{
  "num_hidden_layers": 9,
  "hidden_size": 448,
  "num_attention_heads": 14,
  "num_key_value_heads": 14,
  "head_dim": 32,
  "intermediate_size": 2688,
  "vocab_size": 16384,
  "hidden_act": "gelu",
  "norm": "layernorm",
  "norm_place": "pre",
  "norm_eps": 1e-05,
  "positions": "rope",
  "rope_theta": 1000000.0,
  "rope_fraction": 0.25,
  "qk_norm": false,
  "attn_scale": 0.177,
  "bias": "all",
  "tie_word_embeddings": false,
  "parallel_block": true,
  "init": "uniform",
  "init_std_qkv": 0.0279,
  "init_std_o": 0.0346,
  "init_std_up": 0.0399,
  "init_std_down": 0.0399,
  "optimizer": "adam_hyperball",
  "learning_rate": 0.00619,
  "beta1": 0.9,
  "weight_decay": 0.0,
  "lr_head": 0.006,
  "max_grad_norm": 0.5,
  "warmup_steps": 210,
  "schedule": "wsd",
  "decay_fraction": 1.0,
  "decay_shape": "linear",
  "final_lr_fraction": 0.0,
  "batch_tokens": 65536,
  "max_seq_len": 2048,
  "doc_mask": true,
  "train_tokens": 315700000,
  "max_steps": 4818,
  "dataset": "wikipedia_en"
}
MLP neurons of a small language model. Each row is named by its layer, matrix (up: input weights) and neuron, and shows model dimensions 149-276. Each number is 128 + 32 x the weight over its row's rms, rounded and kept within 0 to 255. Numbers have three digits each.
A block is one neuron, or neurons of one layer that tend to fire together. After each block is what it responds to, as a language model described it from the Wikipedia text at the highest values.

L6.up203:158078141126115120114168129142162144150105124136183152117197140136112126126127129106142120123084184142134163148144173142144071134185150092126183141087127107183092154085138139080118156106156109163179026158151047126131132141075088192128153119134162112146106170134098163126108119132149131066163108154098140098145102149097095139088108143106091090128167146153117082119080181135136160091118
L6.up455:165126102093093168130140138128134134170159120188094115101176137055141123092106120139104124099070120093159079148080156118170151082201068103099088157143093097105145155080157150135132125141141058138136083050091126096091103170121106143135062058118145177125053169088155123132155154141125139132190117146146100114156121121115078153133116102125097120149130185123105147074183082113158118123101
L6.up644:102103208174185111146138137215126102128142123152094168139135095111114133183113124081143098114108161148200103107131089077148187116117169120113096077180117154136190113111126118139127130153147093106074089134161150102072152084069165112180134111119099171138131146141183107124193121089087099168163113128167170090142129098150131107111122124153085103151144100074175095118195095173170142125102
L6.up1119:117099132140213208103107077126124126124179124159119116156071125098118181115161103132152083201098173077200151099125136153074109126168129122134141062154076101173061169135136139157134214108111159123176112079189106105149146125108078109109079155091147123164128123102127058125111132079173083117088116143173079080103056120153107111109110104157125076127139134122135176116136147105177072154129
L6.up1144:082088108117105110115185105138117090135144125140118159149114121132096182146070083130155056153105190161131142101081142155082213122099164106171099112080110069096157131116147093162149100149113091146147096110169123116150123109099128162133136123126169094061122056195140136095114108094144131142128116179095108115202161053109104106118106073111140139151144106135095183156191110137133194149097
L6.up1225:135103184170119147150073119128150118103058113120151129154176082125102145131153126107098137148147144104179081182111152105160100128068161150127152077163095124120102144143048106146133141124122145155170147140094087111073158095103146145109097142130141146183113116169121082172138175128123106186087152124153113113119113131122150192136116086131066188123133091134157182144182072161090138165138
L6.up1348:141106154125114070161136193156140100138125136133083117139152141051123207091164145077169069122099124133142107122086106086101125119226115097122149125170156152136096108083110138078167163182110116173108169148173098092125168119067118149106119148111164096190081162117141103093103129188237084118122106081158046093137140074127126129119110148158119124132137152125100143077125110156167122117163
L6.up1718:103128134102153130131156087218133116130059146165094060178165146142101155093163158082071055109126174085176094130165081131177119085137095071192092096196086115105107102094096147164115121131108103149140101156143145086146164165091104139094126124101133083157167138125173175181147153163095136104113150111164111109156099163123153115142104105089086106146101156105143166153168146141168088122118
L6.up1769:098118162156098110182127142147154180098158138163131143163166176145128084124103070119166094104134176115098150105142102099150122119111187110110065097183118111111159130129097128125137177128149112125165063124110103099140193131106147129166127069121104118183096096155111063144134117160113117131098119074109079124187134164166165074165088196162105139140060128155209121159129103133131173174162
L6.up1790:105091127117046196142156168136096092162124130138161116121107106107116156130086094090179065187112157096141111120108114132170162140137128100118150062111104099146137120137141115123125121141128085085124097121176145134133110166078107143104126106056142093158123079116152100115154126109117132161111053132133068146149128127090121094122073144209130099132129154130051127145156084113152138096121
L6.up1997:166108088180168180096139121166168130115133158145101148140152112117098147122128076123132119188045135148130186122110150088090093139161144113150120122122092122149168100071150169158183130138177059140134052137175105111163106201125090183087066133059156157080137136106158096126187150136133142108177101180065126078147110139134126122177093123172075113137145155067159107157071117131089125101115
L6.up2086:195088142166122187131138128126157117069119125088135156174090149118052170102159118179116091159119121110113124136075088108138136100181108098110064178118084142166132166100116108144172120165126157109139175094159113087147162116111113121143082085132188179141114134096094113141109123179115161143109111104120084163170133085113136139129091142134144158151109133148188095138112131118190104072131
L6.up2228:132167120116115186102150088191148111102131136163175060142148158110152150079136090132155166132143102083167166165066066133166115170138189128106097113174123163149064098089194084097156151118151151119088136073143121122117149157105144098138139084147126105122059107132121125126139129041148111114097128131128041128161150127143097167141133191157133079136130165126062106141148150080118118129165
L6.up2347:072092132189152057118091124144106103123177064140050088118204109121160183176124124126176150127167161106075069126113143134100128123126135081162144105114070110093121112121117157125130148151144141091106071181153071133097145099059130148153124114136177147146118161174138150112130096135156105145163115070069152175097175099103146138148094087169140147102146090056167143075087116114117124187086
L6.up2355:108118113128141134145168114157137126088087129115120136164164154114106136131101095070141111083134131109175136113162162098161150138130110094146069095136120113085104150123166152124118084194131131153133129097096087097134163123126181133117106145135144130211088099137154074130126208105133138173089072139084106097169107073130049127153148122200093210120186162114133116058148122158163133134123
L6.up2555:101130108128132163161204133162168134200148130150137053131171134133116133127089112113125105129094158089113154111150127096149095107137147142159078097125090132095134129099133099148129161115165068128138111137098170107099110168107157129111104169077163154156131153073165129136115148104145174144088144135169129054150157120130157130160124140144087114096181151104092150126135138104173097126135
Responds to: Separators between numeric cells

L6.up374:133133162161116150113128133119126123153106092167087154134138084095141174154076118136084104149113165077117156120196181165150115117129095109142146119124100168182143108151085176146158120096164117147116088138169107100149146103074137154095081106114167211120109121104122093154192189174167149137159122175154121182096132113147179180155152102154185159140116133127070069100079119111100165113168
L6.up401:136137199093115154104148159097181067144163150155151140097157099111121189134113163104088065109108131104073147138156122109078114093152165112156128130125186059184200106136126125179125171171184137117153182133115153076186167149155105117067138153076101120102096112035131108122150139104138110190098108165159085138184203107134152132135111140175245090116193123151127143120113101125129156146130
L6.up421:174136118112181158090116212129174141133181161125073114133162160152127079124118111157096169153143209084182101129134135057145099101085175115168091114104104195078155147114111110160190147145163117096145118149122134081165138160149132125119084116081127123070124130132134103140108116147191141119121113121136130100138119086159151209138071183143115133154119145081110052168111151117177127093110
L6.up443:099122170125177145070127088121183142118175178098098099167145127112139143150096136148124159219082122129140119196102131135167111115182113107126102175165057130158143137134035144080162114102186114109124085132153159112103149119083091128125100137122177161133101100076082104146135207107129108173126133148169111147153116113125153109148170150133125165121182073117134144143116093116137120111077
L6.up510:109102077151117141167117142108154090120166130187096123152086197120129109145120064114102094167130164184176137083116156058107097191082074140147088127178100098153190099123096136144129159101136117114177071135144150140109108218081147184118127141100173066124145112141162134099120077124154093151136073106189131136138096117136133135138100108119141155130097132111061141161119152160154211144096
L6.up693:118054141114095115134102148064166139164081113115172129197177108150070122124060128134124069133086151059141116128138157071146118069170130168140101154130147123152109110141151183160115141089144114100134089103163089096127170185144096165086111120095219093144140128129072103211154128144144108109203085157144187111153149168136142108173082157116136039117149066141124091056126117123078164102164
L6.up792:088115164191151090143186188119173151091152151108105074148060106080147133157083077077130141186111157123121172138167160120111152136143138126143136114155112165195122120150148113100153154070145133143120185139198119137119118165141153086136075132133099188084132119091100080154206130100131070106152147100121120095121133137110115188127092119191136133098134135090135134104091143143152155125074
L6.up797:072077140145146165077135145121116125092205160186124075146156155134103136143082125083107119129118196114135127073152125123124113138082103118137134121136078127155128126141109171166194179134162110128156120148206126114121114136092069113130108109142142178091133087141092092157185111130172112164135169137134160150110162123096165143142103148160128120133103068173155143106111150177152167131160
L6.up1192:076075160140116203119147114132188125099161152101112062132138077134110184109069095137145112112184172158191130130107113167077150169106086111136103129103089150083146133225099144131095133151155099072115123139193067141168136136090124160094105091148123107141124147154155134167165170088141134155154156144187106087134125120165127130134101174190139129139111133157094088123093143155118130099141
L6.up1302:130062125100077160129134169203151101201133141132092098120132109091099119155145162099098109103114142139180142099175130085115131134137100100145126119167075152176097122134142175165121094149177115103191125101118124109143125183093155090115137168141143107107171154126139125144139122146138155109147097073129113106149167169144193133161094208113083095113149147145126194116153144167116131061087
L6.up1331:157118094113119190156137117124146159139151082156197124148121051128150145056080153118084063069105155125157137158161142157095171099133076117183112091140177179177143110143108148134162081132165122079159093142214197113097170131149073172169180174099161149074135158179159112200115103085116147171136185143183086185162141168141134137100094161178161117164101183131048122160154137097155148106116
L6.up1691:114065101116130192127139127100173165150102138144104112191143136110197147106126139158093142155167177136114155181163125074120136117137133110187152098176106155130122087105113188134176147116175120155133096114149140060174193123119125215168124141098123145101135114139125163148172144156119095134099162151148139156134114125133173150129076215119135131180132127117101125149046084155144133107122
L6.up1780:205088160200164174125112088170209118153165119162134146154122081112103113090087123092102144121096158155160134118113124133118133114162104096180110124155169154107130189108146206150158151137173116130094079155180108129092148114111148130134141091106133117116177126122114132171143149131113139093170143185097132147104128092120107128158090141129096115098156141111114105096035120146114175086112
L6.up1989:055078166096108092085127158128118049131095142142082115174118107159090136175066104134130157112115194129149126180128080171129092099132139133134181117147111102174154147118063156125169204135144079123092091167164162102108160096168107146103083061117152093084168127107109051117167109175205110137164132126150159140108098153093104114140133138190154130137143050136181193176104094113148134124139
L6.up2390:130112183135109129103131118141120074138120114172119156125134123158105146167090124107129139151076175112129101164117088125104145143148084143156089076112068129121132130191154130093134116051131159120160091184152129098113085129108111139159113161085078117123161147090142129083163092129087142160127113177124126082153115141131098108097083089187186135107132120134125105158110139133165082104132
L6.up2574:156048134143087136139124115163166132161132147083148057186127173117110130135101141138120102201095199095168088064158085120138114087105175152162079134142164169132154161148061148153157120058149125069119139101151145068125153093127091189111132129090086167038146108104132107123144114122129114125138142133166125137140155138115132159060178175201097045150105106145147119067125164141114167181153
Responds to: Section heading terminators

L6.up22:132008179188141179086108155069135141147074141086157150178144083200105152111128179152131148127127141151129141206193128118157102159177132101140141130138119153153101106102122133153191111095136141127088130142178153143097082133136116177143090164130087151118173093110106142177168088095118148125129119119182123094160130154104105110182105213124139118088124133130131139190102079169125115118142
L6.up74:104075114132115114084141131105161100214131141101092075138123096089164139101024093121140118070103170113143143140095139053123108064117141107163129098168118140111144122157122144132127137148100136172099125140195133177190152178090116117116115158105060123085137088157122119103189103094127118098128135187132134165084132111182111124091132145126179173158102111147105059115165110130146150123107
L6.up111:103165111107146095075125174156135164116127131178124105123138119106101145140131143137138125109080108112141128161109134174141117108161083109127108143113140135164121145103179183162214112115149157198088180182126125116183114146142170112170141145110133135102110105195138120111143082151217153124136112124169102179163152087059139126146126126172138073119179126025107125140107099127080183130085
L6.up119:129091120067123142144152117087118138130175156142168136163167120087091140130107181076143087163139123047134110149123226064112164082182101157188092114190098133207125111116149156162122101159149072160072104159207130135140090193122124095071089115125099151050132155161211132147132084155133096159135137100142160151140150145145102107155129140126150132110173138119140074141127112201121115081089
L6.up460:072112123082112129135165095144105123151074147162101090109107143125166114093152158121152158147087123108189138169122153153150145127105114134175154121163101140090121131117162108113143160118164112114132085105206165180091126169109099184107136121144166118109108130087152079212115081082130082118174094088105149104103125144142164200133061094138127123116124147130138091114113130147147189143138
L6.up549:091064111109147077139066112137103085176136119079169124127135127105135134138095171157153125109101133165154126095161133137093100143110101091161164155123149116178130133138116158177136117112145079158120052169144141101170129154078117107114114119113151060133118120144154081103133146154124150138156073157086095102120091118083162138079178136193189115137160047095143134122105116122113170121102
L6.up1103:070119144126078130081152166075107136143167131172114109114158087073159135103150163071172163141146115098148130154139136116165134054119127107141092070191176130131082119127134154142150203111140084193091126097147179150164085178119110134172137135074179123097152115123166138162167115148195089094145116138177188142143176138103155119158143127131142077158153092148114089119163125112123161092126
L6.up1343:120137127175143115119074191085158061181139150112111158145128143111098132128132130073159132127122152081116130134208186079087166086112158057166088092205175173083083108117077149117119186147168081122101087067157168167152126171090132111124086083100098150129095132135194112152227128096162123166131086125147146117129167169178151141117128132131134128096101084158152100102158086102111139077151
L6.up1597:155135123132155133052109173159109120187175150113140103103142072154084081131133136116181167182091140107157177134148113107105167094132182072129132104102115105197099081130131128153200137146129099214077127131130145131146161166120126143158136083111137157110080111110133095098140118140165169136123130150150156115095145099114096133177136143094167140114129158078108137124142129162158120120108
L6.up2150:069111160105134099107126092111137133121125133115075122114151158064112090106118143177095155114137146144104110123107176109134161110155112178087162116115133133117096078119165168209115104094087072141106169114130110148107125125099139091149182136132138097147123156114118094134222147174084120173165123114176132083109136136079115167132130166159168118113135172129119147155107113174130153160107
L6.up2193:138041135090134139082099133155142105150119120141150163141157125147147093123062081120118103164100138080122085133121150114140112104116060136104144120154080136095158150094090178130166189077098084131152125128149085144093188179100123180078126127084125186165144133160107141140116119143142141073173093160113150116159198165109186146136125143174102085123171113085109102154065091154125100103143
L6.up2235:040126135163137081084122138117178156163159172111199109115139140120087125158123158148142100168062125086126101119153187091114101106146098091150136138195160109145105102143087141099180125116143082167078114133148145137139171119107114125087113104143127150123146159151173082158182107134154095123146135121107092100126131182149128111129156107135185135085166108087144091064120090109116179130129
L6.up2252:053152078131127091103136090076117070173115120119149108161171148114113172098157084067192102129146102153125130157098203106104132107097159148130110098152166156116062111146125144201144098114147067166124065162191145169174122135137182106141119107098120138112141133102173078202162167127154139113195078127148161049099125122112123127124151163112129133093176137121156093065126163126120162125092
L6.up2508:175098061139118136132111122136120112166120108107165069164137132119120143140105122078127144068133131153100157111110178083150129150106151134143101080173142139146151137094108127127113181077160050127078064110150116148146127139124171152118159134103144144105101119103159116148192095146162149124177106149125087107132087102119166145196142163135149091157109117146155106121155082154084106115148
L6.up2561:091133082145068133139165167126171089183110133111081136146147108106104156139135130099135128166121158108156142102089207071098099081106099158159118087163126112098173138138159123140133143111143102174086125077174152168100125107126069124177087138121085115088105117110116147125149134086118061192199127120123130067159157146116080144098103064111218151170148159095066120086089106138155143132107
L6.up2629:107119161190069093109118118101123078177171083102106139149155111137156094135112147105113105114137143110132144154116126161099159164073130166146181126105092101107136131127130156164188117100108072165094125162164075163071113123074161112161142158137150123134110138155124137160088178167187041074109123137187121075084113125105163149114108141160155074166141099087160148119114095157146130144105
Responds to: Line and row starts

L6.up3:161101208100113139125090130153164148184135150078090118150128113104139150127100109127147123165086143103198115131104145145094149124180080106194100107168115098166132117097144167135152155145174128143116105142107151150222144133047084139150084122102088118086151098115195070101136156102145110119146115136168077114130130168130158181086101159088150155143115087119146102131135130124172125102117
L6.up134:114079173132179127120120110119131108127078116174075108135113130140158165110112125144156090133085159077121085122109094119091144124140141135193117095138132082147129140114104124144192094151168143157124124114104179115076113142092087173075110144101112125116172106149156089141130134120070134226097093096124089083198148130118081150118093115183179160135152121116128168119123140132156113127073
L6.up151:148083103094094162065166148122170104152088119170103095111141111111132145181069199092106124130079132082139172109104110083085151092136130124204083114171119132136127130123077129159158107146184085163102144161080064137176121171134188114129080107109113129104106139155184145174115156113122179149153214143125143173152137096106135168160142104121159153146179118172120142137103065158118106112097
L6.up447:115136118146129129116169153148165131151120131150109109130159115143131154191162174163150079104091110134114124125136130145128109079154187060155102119166097102108150135105141153156131130190148103142164122110121172127118144118096066204143119138073146099141123152128151111150123130171104121153147077142087102110131078186064131074102110086136111165145186108136104162068125098082190162115082
L6.up612:162147197164202104130129141134183097145108105111087144113157090122120113127128158149120117162124118064142112072126137090138101133120132101137103165155132091165141131146131110089139138119150111131147126096126162103125137091081084170069146153141118145156156047102156115149137158130081128114136144077158058139171107152121135137143090100177241113151148113134129195141083171112118127148120
L6.up828:120156155110068116090136070123163101134137098073120100138141121076118133134126134148166090147082187113140117122161156112079165152114125061168091141115105150139131204081113126151138169174116134134087151128105101137159120112117095112160136116134127099097149112136112089105134159083159159154172122115155083151179161127115090189113111071138142088118073093104124181116170140107145204161137
L6.up1077:112203116149124132105154051193104144141066101105144155126168151108127160103133086151123139098106140122178134110169144120106143127163103099141137123115097136169148176144100144184120129098168092151165147137123145129104148055100092195136131156143104167104178175103165126157167144137128131182103112121196070078124139120144124158123146137168095135110144130104087136087082129154138202076006
L6.up1180:153088124131118153108166123138080149091092159186131153113130159077088157176117146132145046077141154146115119141140168093137117148151082164108099110114061140155211087141128138166119134114155096136131107104098149095139168134113100207115093182086126122116066136101084073122123094095090059177107097108176046118174108179082145140153108104103153145120136118100176169149112151204135181114106
L6.up1371:172128116121132118113091080122152108173092102141096151089203147145175168150150165137155129087133120105158119131129163107149119123181149143201114097185139130145174127136117166149105104183239096174122112125121106164112118130125146127149142163097123149139132112134133147121137115104158080115089077155098166163188111156103070150096109195160121132122146109103168152166151091098080110161135
L6.up1640:130137088182097191085145171125181121111097140165165075109144150130080142150179185119173097104076135079171148085118118135104123074155165166117107096162099083160087165097074160168125144102101122155126131123117113088127168112080100137112143160096110115157145095094147097110124138125072134171164134152164060143121124097100160158100099113152098119102104117171114160085163065156133108169173
L6.up1645:078115096172117158129177153154086174137116072073133197067146096117065159136112169110145115106056152117165083117060130124097143128065123157126122139153069031106128084118088148139149160142160132152087139121126122122075187098094112195197135181118121101070068104098159124115092117184126088177156118137157131106149143139104151139150120106123180139126142126112114197104127133129215173146091
L6.up2026:101121117103150158172158125186140081118083159140149117135123135086150156137134160115111128089106179104145163086148149083106157145111138139167069142093112070161145200140102150153099119141089096154114122099114144099146146107100126146133121109119104083104145153201101127137102160117118129192173110163110079089134112133117192167116125126116102113133185099174117143106159143120137132110086
L6.up2036:207116170152127136109152081132189113168109095061085123102159141077121142216112157193106119107110159125199111081137115112098088075154203185114099082124148097127166150098125139093112093123110120109160168121118153112115140119118114167167081148139083118103138151152096130159153111113164127179109059100086104200147089125112104147163060153164053121144146066093123164175121103111208144129117
L6.up2202:182100153163080106149150153161154117133097153166132131162106115119117144108094136159165095128147159132099102171127145097121096087149078111124130102125150146167129140138154160140154127184136122107102117149074166101143175062152126161105102191086123158133138159132162146111146074078154109177165122110120094201180150122121136174170065132129098121147107141092139143161139126135104171160084
L6.up2393:176131141154117121108162127141132098129139130181123179087139131107120160175144164134173151054110089161196192089093107107101098135184112176156103126159125160166180151101144125120139170117148137139155163137111127145127193125085116155114185122139073083081096124103092098134102127128169037167155157081077067109124161103219092079142112123144093108185106125113145081128109151133163124186121
L6.up2430:111071112153150088158153110173093123084121150128133084156171074085104136136078147135117109121129169106142143091140097156116145125138092147190137150179083085123168148160106126107167116097103157166190134181130149100092165072104088087217145144135120065124119183187122101103115174093137152120135110128126129072113140115108104122165136126173154165220139086104080131105139149138200150107096
Responds to: Words after a copula

L5.up244:108086157106191174137105117152110099166112121113144085125137150110158110106148200126119144158135246130115128107181118119090108141127127120216122140149087114199159139203103126179193128151127110194191106108134148140185176082121149137114062136114067101102145174160118142155152140132101085104135111160122115081151143170113136126060173089174185153131180110090123113154100091075150157127112
L5.up857:156171131131146100147128107120159151145114063188189183111173093151090124168152131088169085145108113103123099137069129075139093112165180104188083115128180082112121101147095114125176158119132133122122135056091138146146145138157099140142148128097088096117144129129104109140135173160124098180130148099170134112088128160107149120147072149081154065161153006113112184155149099154131158178075
L5.up1058:121083163108189153137151167125172104143138090138154124093137087119126092146101180140140136132098171125136138167120153104098138096115169098115103133087089076132103153193115097110202184064145140159101118111084207154117135140201126117080081179143103063139175149168093100137128143167122084167132134145132076120092135157137071106081174123105147142178138049039131146146135118130183188127115
L5.up1719:079067132132164109088119124088143107123167134103140140085118095097133099172110141115142093135155149101137129070132155100142163094139193059161134103117128117136134187088058121114154191116175172164107101083124157170090144161128156130081134088065094176138119138158109074134099143179144160131137171094194085107115126140155110106146116088122123157113107097161109177089180079115126179165121
Responds to: Split verb stems

L3.up1634:108120137134073140139156162089158056153107198175122134167113124149103103177085112122180080144115180076101124100130117095055098108173134159147117122133093092149138141177173163118176129134123134093137120179160133157129181120145108159109176107104138142125116118094072091202138149062079148186157105170077097135176089110139144102144143119200072092168133147146091131112095155126092093158150
Responds to: Section heading closers

L3.up763:081134174135140135142229144092174143105160161202099171084139159139093119172115133070149101120101192125130167107150095142117127087111131062163097122184104087130143178110143087070159177150119099089114133088135142129113152110118138093137142140079115072131150132053083146150124091119153105116135133187089129080110148142095124195074092153097118160107180118109066109160118141093168204154095
Responds to: Adverb and modifier slot

L3.up1344:093119180145171107086162131124160116148150117200106178086132110125157123140134127130183131127097114089145160120163137110084144112103143083189134091136118090124099159119138168155172118100120092149011116140128107084067167126127116144149140088108110140070082103135132081161121156086118116127167119139160122096151125118124151112087116147170160114151168100091132115174096135148153161132134
Responds to: Paragraph and item boundaries

L3.up2182:070087069165203155197123171155072144130116176174098117158188157104118112154080125089108130097171153084076116113135131142135173125120091086138094084140058127124144090087130094089130121100104140151156101105094139075141145116125150154162130167140055092133095177127116136136128137095107128156094132093101108125135134157109150110122052110181112110131123114113099110141151123147143156089031
Responds to: Stats table separators

L5.up1793:156086102158154209105157106089120152124119094099137075126129099158032159190117184094180066066124197107130128120131139120123107171100141131152110103112046133140155134101104130161144122161105077145118086067162151086155172060120163208103124124111102112092068107124145108120134139131165143140203171134130059172145143146089106168086143146143133123112078130136091163080111085131198109113155
L5.up1848:133120114094109176165191129147169116155093115126131074135111123129075123148136097085107104145073174135123178150113099148133176139182128122109143127131093115110106114119134168134130134152150130155180117106124163099077086199123139106151057183120098101134112084143198104163159105120159096183068143117173083083153062133093082102069144115146110089171171169099140143167105122139111085101113
L5.up1924:185138160101111164160146156115124120091068153097129192128164180106095132173095110101137049193078246098142164117110154092108136109144115170101111125123136136163142134103147146121141147117112103153146115118132133140143174139103104197101110118129135164147141154079082080119142189161153121118121128128122097143214081153098108147155066142109105111141150119119088179133132123114157152135105
L5.up2202:167125134119153131152140099067098113132093162099135088068143095140074216123085128137148107159127088131162122140140123098111158098164070095217094083199141133147163119094166104099166151205120026118165094146122170083122144126144174177156100103116182157125107069099116101159168157130087110185187150128089144095119088125099168091160134107126095139129085164085168109122135084160116112191099
Responds to: Table cell delimiters

L5.up449:131065115192123165101132057185179134168124164158133118149114138182180173160106095129111145158070147126145136076161110097165162139092090177190101098113127163135129155099093149145142120102112143149131120128202163076086141094183112151112113105081137180061112112112156176141088175154098084216135133141087063148109110137097152155112097161183122073110117155080048122153191141135152150120137
L5.up1653:170095107101159155099120081123144114110132132186167127151124101107151116145066153118103057180081178109173130116151134054076109123160086170191139141106058121166184143121114146158184114119114116107130082112108144159120123138106113170111167152159151129143153089143081090153137106145126138181149137115158123134114079107159103098129118132120148113088099127117181162089100132131176127221082
L5.up2003:112093105173134115070148218095119159196092183133163124160167088145132160092083108138149109125074126095125148044164178106079154100152085150169077054119160119118135123125107148136101146115132135100145122155154162103158134167111080179167167128172130176060135106154192179151170134101162116172156118147192120096127193143101175184118158146176134096092136116095191064124153133151165177107131
L5.up2455:114103157077105067082164156108162073106095103156135119084168092139115178211095099076180120117198130142126142120113132104128162111122109131117152101159152137215091149145139170123102185134138109130116130144127132161162115097113142150077177122091110129131148098113071139110131135113079110088176136121136101115184178129121101097096158148169170103080121186132130122135119139159131162148098
Responds to: Section heading closers